{"d_model": 256, "n_head": 3, "bias": "none", "init_std_o": 0.0, "init_std_down": 0.0, "optimizer": "muon_variant", "lr_mult_o": 3.0, "decay_fraction": 0.565, "train_tokens": 733600000, "steps": 11194}
MLP neurons of a small language model. Each row is named by its layer, matrix (gate and up: input weights; down: output weights) and neuron, and shows model dimensions 32-223. Each number is 500 + 40 x the weight over its row's rms, rounded and kept within 0 to 999. Numbers have three digits each. A neuron's up and down rows have the sign that makes its largest values positive.
After each neuron's rows, "fires after" lists the tokens most often just before its 100 highest values on Wikipedia text that the model never trained on; "fires before" lists the tokens most often just after its 100 highest values on Wikipedia text that the model never trained on.

L3.gate303:434525457549480501460428472531520422468440475481488427480511521462579502541528496477349476545451512518505524530533557500501427490549509477518452584531462504494526475461511520406539515446438531508511470531465448531544514456451496434543489492489454538500594458538581452515504466493479536535515505519485481494529513499500474522462462462472461504463451564522477514520507509495505464507519558487550521508516519555450544527538429436473517554526493465480498385576505529465490496518501537506506529458499426575498496515457534488443470565555485535548554479445481471457475511486468497462
L3.up303:553514482557524567539526426465505589491525517550519508525446570468521473452521463466495417455487512532487500480473520532537510525511484466470410482564480592430488504470476498531476477514490448530434465441524503571507532564519488533525575458472480486552467528523479522519515546492477437536531450505506571512496539440483447535506499523516486434382519505477500492480488564472542486518544539514460524561526518519524484447519412491488508428515512565447525476501489485464593513475595513484454500558511532472473547495474522463501476454550410491468578431469506450490465440534489522460
L3.down303:496490523470532522444456444447508455493421564524545472542548417494505499550508547522541506558392536542537458475589498501480528482429489496502498519503481490540463531472520531489483522472532481439548526493423528448482523427515521483543542526515459480461572493532531531477540505391478466474571464482481513484478517553438500500492478419521497595482492442524570522518470514569485481570485471578552526565482482463503555410502520493549481432574454507499515440488553455538521533462455537445501523497552502463603532544537473501462488476480535472495477532446550413508555490480488413504
fires after: " in", "In", " In"
fires before: " ", " the", " to"

L4.gate275:505478517449508475496528531505441437579522454593431559512577559569522550527480474566571500481499493476500493506444419495534539545503474482524518470505546516494492421498522529506527509450515452488489491470489463536558556539469525499567526572515468553488514441472396495492467521491514487519492422530482591495524518479493484527510485546535533540424427538400476502489496491486579559571523514472538539445473468503505500567543464523488515473533521523485511511580429523517543505509488504606502513490459553498554520497509489514535427458561573461525504487501504488597486542483451515480
L4.up275:501606510516455492432486538567500458557505460529461528545486480490526516531533501534457502455527482453552557577564596464515483561481454519570522458525508527520519477450550505490418592490480539541564553560589526496523527539543514568481480489495519511549512562489523503573496464439481438562527456540509501524540540547445484550483585467445543453486427427524532503501429479435499474452521512522460427514498522459579477554491509529496562460511492524485486434542494432483511472489544438547492431461541503504477519488513485533482495466425550503486548458470515483566503445550458467437
L4.down275:458520533546465440496514466568466523473456442525475568551535571509496541499467515495486493502433505446517431552404496555522544515485509459534516514460459534446472447534487466514480498489545499587457583493505448559552559540562490544489485425437498439492485442468414457438461444466531510519534488515573477492510499531536485454564476482583528449502501549529495507461460496456507474514567520477461530408494432547473533532509495564461527519501524550431506458629522471511484494521493468555500546497563517475464533466496492484534507476478554462467507500463540519510444447479528492490
fires after: " |", "|", "-", ":"
fires before: " ", " |", ":", " ==\n", " and", ","

L3.gate678:533545505491459539565488482542588476456601490496451503588543443473523522465523552521498525472551563459520525460416480527539440472462479478452531468502502553442544522472475489539521501505478460514438524570491432486508484509454552514491549521422420504535551434511454479513517497511476515497470555501461502546457493561574457530489478452524423547513511526533542515442434539531528550513447468487514442577586500494546492510515559473488497493405487490435488477463516457456516471459529467534473518542484466513528516569486512544512432443526499566507400509491429585566508522448476418487
L3.up678:480511608497496575478495532549508576524517493450434490494493556545529537457432555419453551463454533509480472557497582494507462423437479482526464562510482439432519561432550441456552569557561500449499529551445514493527482473451428492592431504486513498518510491521426484506499510520445493552517488547488507566534459575576518489486576537489504463477534496488502449470479486429507446417488525498495571487462468508540548503568487523545488448470537475525420470485480519515522478516484519464446451510486526476444459449501547461493459532485489510500535509469492473504461565536435516541
L3.down678:492488503496435503527484521465479523544495483452540469461474476544532486524512530468504473501507569600506469507494501438477497483469554591575518498512421448473511553484532477452541564536505477478471484455480487462476531530473486499527510479422517519475421490487531531514447503442506417469488561487529447470449516492415562457501528601457515508515523477505474513548491472466474451538476554548487597507493530470541477561485508591502514560487565515496505524498572450572508496475537451497458502476469548484433446499545575490483509523491514488564627478499468487481499478579489537473
fires after: " |", "sc"
fires before: "0", "1", "3", " |\n", " the"

L7.gate562:404560427492454490500469470458529521457566494498527432498464467509485528487519451510533579477411561474474556443454516518498514544468450584443475487510519476527486452483463528412451547525523545493459443518578479540519531483467538496498522464516469480526494490528498513493546545493449540449543593483486498476491467427468471541427513446451529520511497487516525568553491437516491515496515565484488460496484481500505549439507413483477454386449550588520575484434471459558559587458515458496554538506531505510469514526495465416528500505474468533491472420516485491489450477541459497448
L7.up562:519562443464532516582483527509460525523531405483556446521516470517477502433445459502465530518539513515556528517508536427505459532518463508508502494516484522470541543601495496499539500551508479598482483537482509502479484466526495553527480447492513564445480525480524463500455510444499509454565466432531458467496547466493581501498496521536539450425504496485502454493513549470497546460544532461444529551436430603526471499457494487494518494481552491533510469519517447466489546461513564452489460501523532459502541547484497472490515445460447512563504563491436416528504483555518511516
L7.down562:535441485535503438453466486477502468521517495505552526559463587485426478478459489490444493501469504387470525496537514497522509418465454420486568485526442538522470539452527523533521509527513547467532526503452408434544587498438552482439507508538468488506524544479562569496504522526510495540459619497468472549532463528493444521522518480514447538485463546516612473516527540516490452482498474498528432464516564557473483519515525527517491531478452482544541527448539494437463455541450476548495518453526502558534512426499527522490444476508523477534528530528562527506457460576507455461
fires after: " ", "20"
fires before: ",", ".\n\n", "."

L6.gate649:538436470523504529523491521435500423524459523476452505548464496432535477518468517511523526487509444521518450549535566463549447491547511479503506531490442454487471481496579500557446503494449553454515497555438484522489449539407544519531511431572472423505424545552498463500461520498448468526425514502465504525447459507575487468492492449496465414487500488499564443480490500471499440499440441464498502471520427561479538486542508526517495483404523521492532456493414455528487518493484513469512514509479489469470454516569535420525435476518490428458477457441446507506470517542504515490
L6.up649:479492494470487499538410565488443530469526562459525501431531454479519473518557470441529452579524461453572511550493395503485515469489497489492506494436462488503535481546489485510514556541529466456497486523544499523520497501527541503526469546505508520573507550545484548458534523565577479527557497524527440507559568497530479471511493498583548506466430525469526465548525531462516449609532476503491549499486456506575548540544528466572478539506518428536540531497409511570490536473467505447475504613452554514420495530451563516496497466470477464460520508538520478472427461433514507452
L6.down649:461512480568551446507450499542463518509482506487518440447543526573482441458501526448504376506495584503469484466424572486541502606485516540575515430512520576505513489465578465446459495505520446514479483526482529497541474486480475496440518439479527581493425534477506508547458549519549494500408530511533476502569423455506463521522481537463512497478480535446456479480491426480433425456477483561447461452511481503483459471513523515546544509501477506550510605545522549515515516558547466562520484468530484442456467587545560567467475502546469547550438498540565523498503508479447522500
fires after: " |", " No", " "
fires before: " |", "1", "3", "34", "6"

L3.gate156:453540497516555539459556550517435468499486494511508516534417519517583534546489496506455502568434539559488575529534532589529520484526504488451451534535533539510490497524563529586438477524469528491531496522496532526515491485459538494497508506578459528558479552479456504583487477407478574433547552520501559557516571550559463490480480558450515474511488542516488577460496546416485503512415500508454476521540421513442484535559443526527519513478522461507458508464475455475460578474529465520450504527559510476519513443491500529500434449550480504488456437458494564447462519523511461528
L3.up156:504527462461546424511545472538491547547494523504499541545499505459425508467455501530527453532538427548489416546390557537462462493528504595528537467486533532483505532502519474472518428430487429466516535588490497461517503487502522505454545540510511535452439524463533463545532516524506495526477564520452496477529519546493473521474469543556470535548454491450472477462480508501478520491527487484492530530538518488514509491501503555465508461421460552498527506462449524465514521518498602465552504487505481548525538511457505486519504454535586513495504426463502615534547533518400476558
L3.down156:411538484454460489525515518455543455510553544557526476506488469398525516492433521528493495471483445500457509445505533502515532459444499488550473522507464518533464538500530474537568494486485541473435463480511444551521534507472528536508470507521483505514539541462472486388507525484476506521512452462500390414537506470490491486504480506394477505444462534530496483614510505526497521474489442515505472516474523471546412500502571470496479527416513517409488469503472561508487453512525484500486515452542515515528523478490516529523578466497539518511487496454562583547558498552488430487
fires after: ".", ".\n\n", "-"
fires before: " ", " the", " office"

L6.gate263:540504464476440494471477524489496520458490476455474503549493474534541522576488554481540433456466437590430497562484512539525465526542504535396547535567494500518543512516431454506496494547459454486459573454497631474547445546408510511475469461554529496506482572475497492535536547487505508525512502469517563439524446495496466471549505544472471463417458530445505490448475428496481566521546535550452538466488544577543439544468499524566574516521515491590575547494484497473531441509488488542513500524478489527522373503490467484509464540534517462498510436472469475523453455504413416508
L6.up263:497498524543518550433562481495506462459484521506535464512560538437497469434524585471498482534514567528594379508616521525517515560514455480462485543478518500532474562544570480482530559482534461518565489482479511619444460460409505539501475528494461482521489495547554500551453511527551566501466466456506470450472517462498452490494525527573469498535538541491456399575464483591478526556469521492497499503509510487524560554483455514432542462476466513554522428447502442437442525545562515472584489549523486537508481568486523533475569471516526586533541503533500467526495476476521515504
L6.down263:450504505530529557482519564537488477547508488518444502539626500510418555476486478500455500549527427397504522549497558500541520478488419480440434521447474501487423489482470565453505477473500497477514509510605499459524494463527460493483511502472562518517472492551500523564531476481435506407466481578504525500515523484477506478468485534470515532521517538608506444437473576513521419482488494486528522532481446484473541490460445536491517504474519433436487434463473520528504507511559467463527524473517509485569595437514537521513482439490515507484485527496501542497564479484605544443
fires after: " the", "|", " a", "The", " to", " In"
fires before: "19", "20", "3"

L2.gate422:378511527507466553441598559474383509517507453509505489523471441560570473483543418466512451436475459528509531439494508521485486537433519505531520472488477461558531519509557468519470479585504468537507469504546498484483497550498479499547476519469512515477549469508498461534562536521454533492571489554473535593495482519497489557557600454507445515452441544508548507555548473495476563546532445558492523427509450534519514518542502504569543458473537510438451476501522441488520478496514456445541557534460505508477484534503517546472501487529471517549442477581518462543436510514505509540
L2.up422:449564586419514521551446483454486453525464468402531530520500446457476449520519472492479483448498462454512461499447497498505476555541477514431490499502561480527478442492492548498465524505452516516520476513543511532370507536504579422455534476591495504481542484484499546443434575505514495538517515463461443461520506471492508511416522506544569542514540477515466426473595479521459460509453537550516583481472441571552438515481497558508590491454538528497490521481550490491425470533495492503505407549497482547467485570473523473497480515457500506500471535509464546515499533444475482516
L2.down422:508477518604435586548522501518486555506486513447494492542450495508489475438551576474478502475464522556545430460515506499489449491450497488480539565455476487510488421547462498460542407502571499542468535518545523542500469477566494496488518588474522502503551544562514548589499551486443479546579438478492520593514470496488496550465555475510423490452526484527526482585463470528503495476604502493535575534489492532542493470447443498474512498488528456502458490483455508539487429502521494509506555512446609501615560527543549470475446503437469423503477550463478470463576497521486536484
fires after: "."
fires before: "%", " |", " |\n", " males"

L10.gate39:539467538498454484568513422451458530505484472552447481505467480499450492486434473398508525511457459475458516505501441532573512544477450516557568475459572507547476499554545455561462420580507506443541557453496503502423373578491496471490492443505454520491432562537469488413497485575517521555486523435431470490488491478559497550468551484521448508490476547593509543518482496500501555521530465545438462603534489531462549476485488521410481488513557455499516465499486542470436494450513498514483523497516525452424574487550538495548532494529471480506427504538439465440495479493464511517
L10.up39:560528466483492519523613448500487454517501491538550537508490498500426465508472440542599557533469501432581527462464445453554550457481485482463610548516525500526501445521461461553510443438537508455537421457466499526458425468489461578528493459502472486494494520426478515477510535496500558549478506614500564440550533457502470479567410566556492554474479514448514499438485462483550445482520465526480521487505458461494488568511485600509476443528543496545481361513517495485509509493480477442574519487436480521503476525489506482440515504498490505496469496479530476520479496448600523490
L10.down39:521491537480456527527419475513519516449478466475487459544509484547417494534477544515552531453510573510456546506459488500478501475569514495551554434505460466510485488527580580489468460486478587565424531471506488495531444492513463563505483446474480494435438466498486462487513479491549485575549463428470563522454543510518415525505518448548510479401545538478491526519562569421576485475472483507527440514492505492443490513512503529501508469510490456473528557542445520480470489531518526545463446513574502567403520478468507454461446511477421524571490594511469494575521523506530553515
fires after: " |", "|", " ", ";", " the", ":"
fires before: "6", " States", "5", "4", "3", "7"

L4.gate361:492570524599507519525575506420501536527477536520492527458437494495504463536455475498515508425484427426566559523522477498530522575498552466509489482503483484518573480515475497508498437439553454527558604491492475467505487550501519572456468497438492514500465454478421476582568499458481505498525517495537558532436575446483536579511497542510498444467503478507516444447504518433468512501564427543547438540554496461536483502538537454533498492530490520576520506493528522477526513443515479586517509487435482403491455464473501497424453496536480511487457417523538486552447501534497468472
L4.up361:503549486496441422406509482454518469486439549476519502433504564531514454562577472508526527532522424503487580491526443493517535537551431447478520503483556533448453525504537558520506463426581447546546490492518488491473504493434475494546496517510441502467529528504480508476437525517488549492477491506499524576432582497440525493455460423466600475486510488574547489453471479534475454488566472477554534528493491522583575567514486482470511572574483562528565477493497538512522502526563444571554444435448493547477541476473450549426448547406494548569494515485557504532495487553431510511
L4.down361:479560569439435470516439520481533543517482444528511475504459538376461462491465504561567532511496518466492493429463450518472441525580507501506547524493520515551420508527550415540519455431540492468477556454438496462461493488497510465553485489508478509549436534523469478479559475487533583488499477477558556526455487439458521541477504548461501448464468518452499502520468571477535522499530445599506527530548559578444565489515517464542507458523518463486540571499450526459484571503531472566478434494472480460486530451489590517437498499460519440474474477404545511468548507517491548451
fires after: " |", " ("
fires before: " |", " |\n", "."

L4.gate70:510529523570480500487589466530475521524488442460495457492487527535510501516518544433554576513474471555555523455557513525520443481454516486454511566498473489452497454515530554488525544483559504503486493461551475519458526599386444458500490499539517530524584472482494487454537463552457466511518483498546462507458454468482550557577472521502559518471542448467476468481503444550495431486574565507446481431528505538564529489518451521461475472464467434457516465517498510440526459510531516500465533542499509493523460562483474512443572500557448455530539531559526527520515451584548492444
L4.up70:447501472536469447456502537510466552489470496511459517475496496491503464430573535487492524584500510475532549453515496476468435497513474527504481505449579491493471493573520539484431490483535447487491487496496441577486564544483443519501433541566461450549534443550464519566556502536473493467523554494585534464467488470471554458492485454559467495468616518517505420504493569530464489540576526464490483493531565552470494575458488452499501497466385554466511530586426553461519444530568489474485531512464455511506536547538529545430565483454477541483493557526505535558506539511512443500
L4.down70:516434482452495557500467538405521511519500529497495436505488549564469444544447516546563509530501499517499484484483452453476481505515544539492538497436494512421505617472497486516447485562459541461517470492449445441480492441490582537477510436462462568470495455485484482513522431493580521551588533485497450526404527508507531554492475479506401536522518472442539565495523573458508489551473471534443478449497530502495487517517502532464473509549515447528519499473514520410504555441500558514520452468435491528557522467512474517501422537499437517520532537506484472436535439548507452512
fires after: " in", " In", " the"
fires before: ",", " of", " to", " and", " with"

L2.gate637:500488461465485508540457526526546474440539423449474528484566483515472424462564464484465549546523534510412501451495410564447485437541533507582513458547455472539484459482470551491511509484419521466497477476452477427497595487471534496583526520487505568477499546476491467528508492478597399547402539413471426482540488455452528495508472501576413502528489508480505468486519582504492532507560462470456469482458460499459461407467462493499525500531480525435475474520465447427531517483486560479539520531472408553522496495487541472534524507561472492542515475569529444465491514470530494521
L2.up637:579542462517537497495486466447482456583524500491542453482499487510498434469513441481523443535503494561581493441485494455567526460563581448524554489542592414491484486515491471548450502519516475479488563492450513494523471515519511469503556497468576501491455525512497473501467540523512471520481449477480486545570519477518561475496495544574420499503518469529487508492462550499513495540602430534435501590488501616496512478466483495522483489541513475480555531503427496573471585513509523541557420472536500537586555531459549548492508550620511509547575483576547534515437550506503540454
L2.down637:607459476511512456539441479435509435527542510495509449495488577512515512455526512531513453497426475490539501496523467525456506431461507492466477546477501430523516510592558476527508520560582483499508517469473529536570524442501465452520493529543542478510412494525532489479569498461495556485504507506521528518491538462484570489527518488513493520491504561488546465474512508534535542505523432550484447558507498502556540525489497539500487536538466505493496459473391620520443491472427490507520457416531525464511498428547559517548513495577466479436435472490496530436545507455492565462
fires after: " "
fires before: " |", ";", " |\n", "."

L7.gate433:492553522464552486608488513500551547543504465515477497523469467503508503506447518508496414565509443526543542554562492496559541526496560555529462488527448466538424443455494529445533544545417502467488490420566479521506508485534495503497492439454519494551472457490482440526494546504489521499490515495488446557508428473534493562546481504487501486506557490480382521526472514479541456507507465542419522443447471589414522479477509454447521447399525434471519513465458587583510560444554473552497440579438452437463498545461481445465483522507476461525488485448502530567492541493526561532
L7.up433:477547382468540491514486421509464529497503417483486538516536458392517510459545510488460520442504518513527554457528455492532463504478498496493444486498442501527464492546474480472512458567443515492528520494523501441492430421496514570494493390590507566475410593587419397456552503490418477547469477576481455505497468527556530461509545547518446485520517509502466442512573485470550512462496543492492549462541548559494511488475468570471511536529498545536488484502496515560523580438546458580511567541518480484533519511449502419524540443498524507521452471529520561510503515499474557487
L7.down433:514604434401507428507549485449520553469525555462589568459619558494439528537530461518504485417492512473447524498528435461502508510505507494440469462515481553546568512489530502468516532527489494454475501522529504418469495515499524518494424466449423501511461551461482425496508514441532512515568488498476442555528499464477465504520472444470446512575526525439446412490479500439514488514531451503483553487568481486438490541484499600508496544509467482494478454522499514464467535444441464486470475573503454464513514576512451448549482539443524502505497463480466562534499457481550500499
fires after: " ", " U", "+", " (−", " +", "1"
fires before: ".", " |", "–"

L4.gate412:508466523566511529520493521487509545540409505500449491451415505468591526543492421501470479521465457505514478499534517495569545490594528517515505510483537513509514481510498485460424551489518561471440570472504506502448488534503597581539514512458487477384511462479435450518412461513579437493452515522524514588501515521474476541476476491441498513549453515464491451415462491476450568557458511480490485513542488531503567504487535537525542452459483488476525544589517498500560495463526515541424486487495477544533477500495463465524464512476493416547518476468506485448540465528472503554
L4.up412:545548531520499519439529480548473509465474464516559479480480509543485489445473517513384521493452409499496515503512465440489568438447481437517490528494387508458505499546553421470524558481467576517500540503551489529474577576540518502595479486505535487438464443473477425515475459567454481582533505502506499504469524530520452440510554490518506484440445481544526454461449492529458438496547506575476566462513477541473507477574487508499519566503516537519488434597438546503486557467563488475496500548490603493464564548470490455498507552460436554532545519523476502431492476506481530486
L4.down412:461468459526494502467503525480446466485527436459480553504469445451472506450464553506445424518506510533540496478501537451537545535550427490593450469467507487519423519539475459406570518540500510453563505548465461529518407517521514482510471503464550503405516448481509484477449470462464540437506481493508489566506476479528551479506552523537478431519464589475444510432515439553482459485493497582489580448449505538453539481530546483499512516431513507435564520562523562468485516553523485527491511478424617537442487480512486500450483538458465500482513483443584519482426443504510593476
fires after: " |"
fires before: " |", " |\n", "."

L4.gate27:483447501469501500519487504496527424486510471499472480547476509484613531504499582498387575503555495519485375541513506507614558590440467460427547524483525499485529478532448486473446482552434425533549497478458576490480466523448523420493495456481457490502497529571514587534510465431513473466472501497552553548534496476497485478472483496510515495535514542518506562491482503441455455586463480529533434478507539468508507544520487591513521532492475517525529465544506455496503515473461474486487470494545491491572548486506555482506511529535549527483574571502476478479559586413489536463
L4.up27:455541491504433538459552556430519511588495532501467551494526501459469535508526571420514480538539453456562468536551470560530448486533507531465478414486518504542457548497527514482488568490555562464540516477458499471479458475502469537573489506495503561526415564550528505529513526517486514495526396500450438501475486520503428515489421421523528487453494504485489547515522477499536472499496502432507458632529482475461476514536527512499541491494510544503485466475433476536417481468515482520499488588414517499516490496483484468565441533479476473499516507485416447469462566481427488565
L4.down27:522495487456470508443555430554523512483438461425507461402592536500479502492493540396464436515540583500531546516502515570472528516513549563518548521494559485569539529582511495547528507493465626548504497545564505504527509545494477515540476552490452458530489496538489523464497541485538535446471511553562474493456454490533467497497465440483545545541518512457490504486493524548509403525408527545514531515461557488532452560513582481459455461487482474553554487457592436527433502517522517564542477513457507502541419464483475506489461506549497510488509498514489504547521485491465512511
fires after: "|", "'\n"
fires before: "19", "20"

L4.gate385:529553528422510476460479512465468519530523504466460416516537448594486503478536432471573487492517514542557550495511494500498519502516476497431517470471451556620501505481518565508515466547459515508538470430624447562445467473476539470482456484510546529489565432468498515560459515503530494463441506534442447519503489503497519509516486508492503539578520514537503561478504526470533490524507486529420485470461466521501488545473461512532529529461527469510485475489505489508474500551490511513586541555551489463554468549484549473438516453488481501441443506545544531541547537491587544458
L4.up385:396517422563506487493487589388511510498471560572409612507501500571484480444452413580477465469529511451540512515519473476552501508491476550537507499504489480498542507501458484466454501553545527440452500459527478574474438487488498455497481477468497502493490509477545539529563463551526442507459435479448467489472529526476482512521520472476536523462515449478538482399512459524473542544520446451446569502471539469541561505440513493494479532500534512499466497513483463521529460533506557389438564532517566538568490543434591499495462483486535450492404552473482479472509572511473463510
L4.down385:523481443575432495460481497458584563487413447444551486551557509518483474500514462550445535439487553529513518521513524532452505454455475548487489481584518518563487578461460476515450391508512503488468494465526561489451431505538465442482491440387522436539563443556477520504512517535547541474468524479515538507476524556491421403499525517502539463518536480522504526508546542481525556448508516515425500526524456538473451421499459473524556528514517498484505571538499511464500461486469532506436479486514525529560518572493399430532450504505548534480493502492528587478529490475484496478
fires after: " ", "+", " +", "^{", "|", "."
fires before: " |", "}", ":", ".", " "

L10.gate276:493467463532580538497519428497429525539471472527462514506548524498470501522435511448455554435441544561496532478536435513529463492528512485536508466483459586554451619485512523416458544465520500477488552577524580526470489482477570514472526568454537468464467494481490486508509530483516567534534533540397490554489438510502504550493463530517471417531542479505465554469473565505548579492523502501545477474465538506560492509465461535506536472446528511561477543516482510514406566488569460477501520567556571473478568457465501538532473471422521478568497594465444533513471502436501618494
L10.up276:545428501529479526508522502558517526487496496624419538484444495515534542524412480463441490496504534450544531477541466522520455485462488499549470492485523514530557522523525475454565494454558486495476536534461581502512508547603506506498435521478536517458543506426500494466447466518567503460484515564550517503490501543566491502498507481517444513538545565507497479508454537471464498525472550459477509468520555577509547504544480518509507531483471527447468511567394462479452534526493465540473469519504405428498491457545488514486534447470482572531463568458381490440440491533511521593
L10.down276:519535469461447509427519520460504516576397509520530458508531527540481415481491511527412494466493504560529431520550514427494477512471508527518484456481507535548573551533448494472611512494518483529525478496434494486531576419510557441428559568413486491473473508483461511499490519480521600511593471633535515490528541466470464495483505450523516541546429519474493499525510516520471411524462509421529549530447431615470460464478496551492570516495455512515431522486448523479412535502523503500471536474558476476479462495537515498541453506434484493504457459497498454449587462490504455455
fires after: " |", " on", "|", "On", ":"
fires before: " ", "eals", " |", "amp"

L10.gate279:538516495443526519510543460527505449520481521544463470513456468527512526549470546513459501502525467483492530496520548453541499568536531448542504489473479521555480516528433479506525528531489512506461541497494517531492503487452491497476399529454481414500532542507474512504554510418477464516523508494548468504491461483473497540530499546545526540496434482524477517465471516534546440484502475581533560466520531542451508525508483472496505440423473493487559473536440482559461602503403494422567538477540445567547551514467529549547381438411509566543516486508471517505462485501529485447
L10.up279:533574434497551457557536414430490500572483447474527498487513499496507487508485558538503514473489552518541498494483510527539493551490490477451491540534511477488498446557456507507489576502462482468471423470530464490485525540487538507528473470482617446504487580559511476481542507491476498471599543421462455513551477534471483479483534567533500503540494475488487551450530492481573493459490535552481552508531547497477482514479498547513514451493468435542500476482518517465510556525436513415537547522554501488467550446494537397490430488438483477520508450490577481462494538420515459514
L10.down279:480478436462553479587537464531512507491494471453534528505451502482513454520460506459477501481476561525494468456560486426549437535471565475497459515478500497548471459513456429477546503566503490507560460543472513506518538516434500526517468519434496543453579516505483455509444516515481497502526533474565425444590494538468485452459562543564475500487593547456547551427491548555487518561546524556487504497550547483399446469501490458458565468496524466481455516507496469505494561482553551477473555439491453470485490421440553497559459520442517486496516527484465474428468466485501567512
fires after: "19", " ", "20", "18"
fires before: " to", "–", " and"

L7.gate386:501489454445487549463491457493478517507497491437516442494500482476482461432481495475461503414529432547449509521509475510463439518579495523548447512524589466425508508510511485486510542545508500540567497525542449504409466514510501474511490555546555517436417518505532560567498520451557526491462527509482558430589502462489483469459512476466464506498510513535597533526494431526531522458519436540495470533444498481451472457517458482471516558491511546584495470390500430419521478526539478470457524570516509540536505515485506491510529553541484531534427529505513508542510445472524358520
L7.up386:499505485560472401482499497542459496528527503522538526510504480481469524501503459503433437461543513490498441513437515463538451432544417510513452467466451492531479555508528517481523456570551497489466507526532511490516457447461574519454536454443455584454506473523552408527455487517463534430520506496567430499489470473485583551550499506464457575557505520487478554523528462523507501539418461434510457462519456461454513523453446436545544486490552566425502456507450566534456516581478513480446561420436526453489530496431535535549445496479433507529527548469477521546470501473481498553
L7.down386:512531539490496470397477492526600537548454461454479553529521503489398493478585558462451567609485502503523442553487477485454571550491541502556468549494544586456547552492553509464493461548427482441471494480552462576462529496481452476515424534498551483467519525513452533538604536543491517514498481535505486500560560479557556523537549458557465452502508536516454504529495558502533493467550493480507455535425470591472534502490494516513570446441531492500459466458492466507537507551482467466487478442462525500530492502539552500446460552477392453449523490453523541460488522447474485512
fires after: "-", " |", "|", " of", " House"
fires before: "20", "19", " the"

L10.gate580:486511546424539475515575574480486484428512495599532563465430504523476504494467501524505460444464474528487465473579536540464539482449534573452444450481533519497554456550553487466547523485464457551565538470496519575487401517499481582469506500512503513506494497516440472473500474490509456484497502533559494547498500390527482490486496524482433499585498542520506514534524467496521534524545553500465474410521505482568477464516482581449518446523490532470508527497394505607513496556522488543450553521457442483500531506514525470476486459567417507491432469489483514535513513475540535497
L10.up580:514530541490577486552454478453555507511529488545562481563508454537465567369505418608500551517535487514496537495462491509531466455457521550484543453462424507477548463551498518498418542500535503540538502507521535476523520473517575451552531506478476439452420528565436530446467527473543517548531505516535496493426470449510547441468519449480530526538417515447422569492520464498532476567474499411472522574519486481546560512561482508504530489492557514503506483474540512496549439522534585540488512578553521555517501481505457501491485528508503442534515486507464494464550493547457526502
L10.down580:519486516610575498497544519500572421484509479544518430555455568522515564566485540576485517485528481461500385470446497482499504567490518472518480467513521487413505571471533576492476429472460504485500488486531443533528552434539509506527452554534505497473479518469547527527419529537533490542472510511549454659498467527447533493484454469501491502479466508539530536496415467532595517463478433488476567518437526528412481573471542501573594522506484506472538515490522555475559512513471532577458531456551483513464523493477498489573511519543497483519563530531500443433489495536467462413
fires after: ",", " in", "|", " |", "-", " the"
fires before: "20", "19", " "

L4.gate353:495461518485434512457494470486465534475512484551505477524488424487520522511505532509553441447472504589537514483437501467480471507547473517541480556535562502523536455539471516480630511429462550478546551465516499526459406546506512449523560473513526506529487508484443484515490411493479517556427468469454492425571518518474555457552568473530502489531526552480513481434514544451533535544433501506484512429468523542464469516389517580514599521517530409516446541499490483509566559547467482487540443464553503523460571489447490396494491461414468490518525518488476446528467541534480560460
L4.up353:551377483544429508540483542507521497483475509502585454484479474535525533496435559457589517501533454499496569513487503485452535545465480607511482496454439432539546432563437524551465444539511511470525475478488519519492549495508497469509564530536460510518517485477445505485526537517541474489505542534554482512448556502479563470496508515524500551553482438488470528487500522487562547545475473465516456567389524467510482529506524483471505511487524465504450445475516511463541460544453507535501474518457526479519571522535477466474541398510442581480581523493370455461501514496412458459
L4.down353:536450511487399477464583497538535522531400481439566480499489540471558521407480553502469506499544506569456589472555514483455524526576515528491458475443470399489507489484484569495437431548435519463463499492472567490488524548463481448546578441488553479489521494415484554475438458487512502513546493455534504512492624483509507468485492558541450527575508533549505490459481473447526536588523474488562505512447472555473446535458498486470582484516545507546508436454465508519523528504458385499462538512437499576543517516461509465525548472491459503482551471570494491461578483526456478496
fires after: " the", ":", "|", " |", ",", " U"
fires before: " States", " Union", " Kingdom"